config.yaml
d_model: 448
n_kv_head: 1
d_mlp: 1216
vocab_size: 2048
activation: "swiglu"
attn_scale: 0.125
bias: "none"
tie_embeddings: false
init: "normal"
init_std_o: 0.0
init_std_down: 0.0
final_lr_fraction: 0.1
doc_mask: true
dataset: "wikipedia_en"
MLP neurons of a small language model. Each row is named by its layer, matrix (gate and up: input weights; down: output weights) and neuron, and shows model dimensions 298-447. Each number is 500 + 40 x the weight over its row's rms, rounded and kept within 0 to 999. Numbers have three digits each. A neuron's up and down rows have the sign that makes its largest values positive.
After each neuron's rows is what it responds to, as a language model described it from the Wikipedia text at the highest values.

L4.gate1143:510495489505530498486571456495519400545502500445479521484459519500468485496534468526452481471533527558576496547550516531511528497462454475499453512588500535502502476484512574504549553416450488497551442514550417475516448494529539532462416489439411542431467477527517488521459540502452544506548490484507427500458451542445491554484469438553450482505547540447526443452470438485426524546455506495493528468470541528561459445494499486450492480485479494519502
L4.up1143:478527503610544513546487473462509568525495573575455491505465491461515476506512471484521505457539504572527571545458540510535487418484456474477484549554483455467395448531514560496518485509505524491551498435492432473499615470514530476562486441498490531543497468451539563500514486557486521417472457514495509371442519454470557493557546501526475464476409558495501513490482463526562480491460516541467452525482533517499529442562463544484498510493514576473490
L4.down1143:542532555505504492367488568578565436458412547570546538427420484516479492547500515486488554567458474500522521511538505525483529454484494519519449511521547521449516444444549529544542463418551481511559505458438514503537500448554494442471504490490454457458548494505441465489484437447477578534478461555444505501514388472524542475518531507458536527537497485613503525519447510493412455503540521542574452547423538557515500570550415434518509516475556532499526
Sentence-opening time prepositions

L9.gate225:525540509497575506495530496519455505528473472494570593581436544544467548454505491535479575517588541462475442487473542520445533452476602490508500475492531538579481520525534495459499486515482515507495550482522449542433530490413566574436541533524523514449500467533555471478508384492472410511461509409442463528485539421561565528502470588468517440460578508502460484485505463509474537516528418497486516477506490454480568427491488460565504456574486434501500
L9.up225:541550512462572474458483487466478522516433489480464511469440386428528467425526461508504455529529476586526497470504447604499484452534498519472498504489454529492431530495465431471496487561484488498445496541458504463493509501502471546518560509532437533514491511466476487538531520470473481466494531518557474498502517480460468494508511466556525504484488525424514544506543492499507518465570479549515472565580508464517479493476460465427454502467476441488479
L9.down225:553518577479514508385486478501541499495502452527499412505477517511440471510497503470511469478495495434413527508444513508485496483542471561417541515463515528479491468413526521506453513478414513508444481515439538485454514489453565600494484563517443555546485491506549461562495517503543516505504546506535481508462589463538536587446488500520543567553464444529525585463517450508465477516491534400427539497435532484441469503484460512522515476470477540441464
Clause-linking connectives

L4.gate430:496448451441502590495486529548526547499406489551567428529443539528533517425451486544508495544530505492479487431503504456491492497465532520510471478503511571481494538493460472483486492525490485497480495489572544559567481417511520460523436506553481529549481477471502443476582498447508460488475530496433470485570368513451522476578499487559486478432522448521531492516450532500508484477532504518521488581477495517496500498579540499469523565440563451485467
L4.up430:569516521520490527539557493496507474540526506504486505545521429538555545480549504497492532492471497522473476480551473505490511501557490494484468509463546501428513515468530561423486501499457480497566474545519456491529493410554466492498502479523550504484508510472491458466470483524497508544500505473492532471531446460457516503507494502471469498402551471567508488454461546455527515440475487468546520506452496509549474524451533634476512393460545457404524
L4.down430:460505493474514541453503468508480545475485455498520502504524510454503513570500530503523557495505526563500425500541448438461520417431416543588518489543551465497492474545461495562520474445495516512458575480519474500438525495477530462503502484506485493563487503504531432485484556548470476417532504531447493520510496389616507465483541501563561429546482449486493503476501526525508481481499503566398500512489480569494500494545457421504487498553467501490459
Media nouns, word completions

L9.gate913:516443424598459595519474483484511515567500501497578560482443501488478439466486461479502515566493478494470517539521560444572491497481512501517502465504494506524503517456480483570503488428452431450470426548544521456507471488415504532493497479466466460477506430485503497518546545450477497479499504568537524582510482484509486518434545485414446451525564441490515443539541520506540485546455459471505404453393611504453492563466609531516448532532529514617462
L9.up913:530491477525494532450507518453557512560515496465478574482489521463496542474458414550539512506490496495492537421549622481526521585475465432560514446476454523573482501470538524503520500522517487478482555467451472487506477558519463504492541453490525521429511475460487487467564468485473593498555547496507510494496490517475473453517508561469527439448554485490543522424407512572500521558494563547546473504444538456488467538443495510463546554483532509456501
L9.down913:530481521484559469528472460553469530602544507535572476466486489541407451524495491531456475475488421568508467481499498527513427474431475556463511520476461492554539550521534518504555495467494530480482511515478489524466450480496469537504542429520483507409528472486476475538498449502464459475535480480473422497397499513459520488533455523514455498542504475579506514568463570523439487477517466549532528430587520567569526519490457561462513507533579499420503
Plural noun endings

L7.gate912:493503484509522519471535431484477469519480544516476479470429490484484512544528457493476539515545583522455461574514539467533496495559494521452551577543488537526537548536515575466477409504538490452489582518471512514501492486487478507481512509495532542505510526500447532428520443478511524485568441445538534479518476578513520525559438463475473474521518438429499466515482548476479446506497565505515499508499514534525549496578443439462459577507443495517457
L7.up912:529468522485472507523518596496545588496497517484504462476416504469521514500475461521481502439556501569524556512552443543469488523587490557413522536502507468537445500435509526475454514466548474476510515493473467531498505481511465536454535541506441476469604577496523558484493530552465553568428529492475455489498476453535498486498599562540455549459505489476551510426452579511519485471467560430463460451445526439510568512528505502406549489545523483443446
L7.down912:504509549463568521455521524478579421495470526479563538510449494494466507541557474477539516464417561529486512474542481504486522467533535544466485537506557602485546455496519530532498552485561520490430486470457461500499564438500550479459534503471524526576540445467465509484509514521443501432417484513432544508494503509524464404505516545504502449559435540433517545454492535451455512566514499514467522527565566509508521454511454462491502450488517540546515
Temporal sequence words

L7.gate907:542451499483495506480500471487521468485487517506503483471428495457466502434493486560484460554459495418533479483585455482498583557399486512501476463380503567524458499476439575524508551483476530419474563524454523472493508427505567543507473474552507498466587498536463544482591526492501412441525435482516580495470513469480529533447512510476513513479526509506422487516536472533487437460485492454464491577515552511475452554493423490494535484541493482568508
L7.up907:523439484577451503575451439484504461434484523502598494523453518530505541485483427490502472448517496352543516479446460517503512487463532450488442437506489522483524479511505530484490485537487524450560538483542536471518527538486526487548461514465492453448517453533458537500610514547478524479519539445486517508428542482505471454466520538513489543522528502490525496480558459480533459465550484533461499518479511451490518542458500504480525467465471540455432
L7.down907:497515448497478462472539497483509479409481453502502474458575488559458450442487484501462533500481497463473479417585559562485472468491543523468576507475518530489591591524477476512564518477401488410457508414515523514495506468472462467541579520573528480460485513509492448532432458591504549508495506600518490525474498506501493545508546478514483494429496511488496450510458571435487516447545462556505472510547500512505477482499474533526445515468497520579459
Before an upcoming name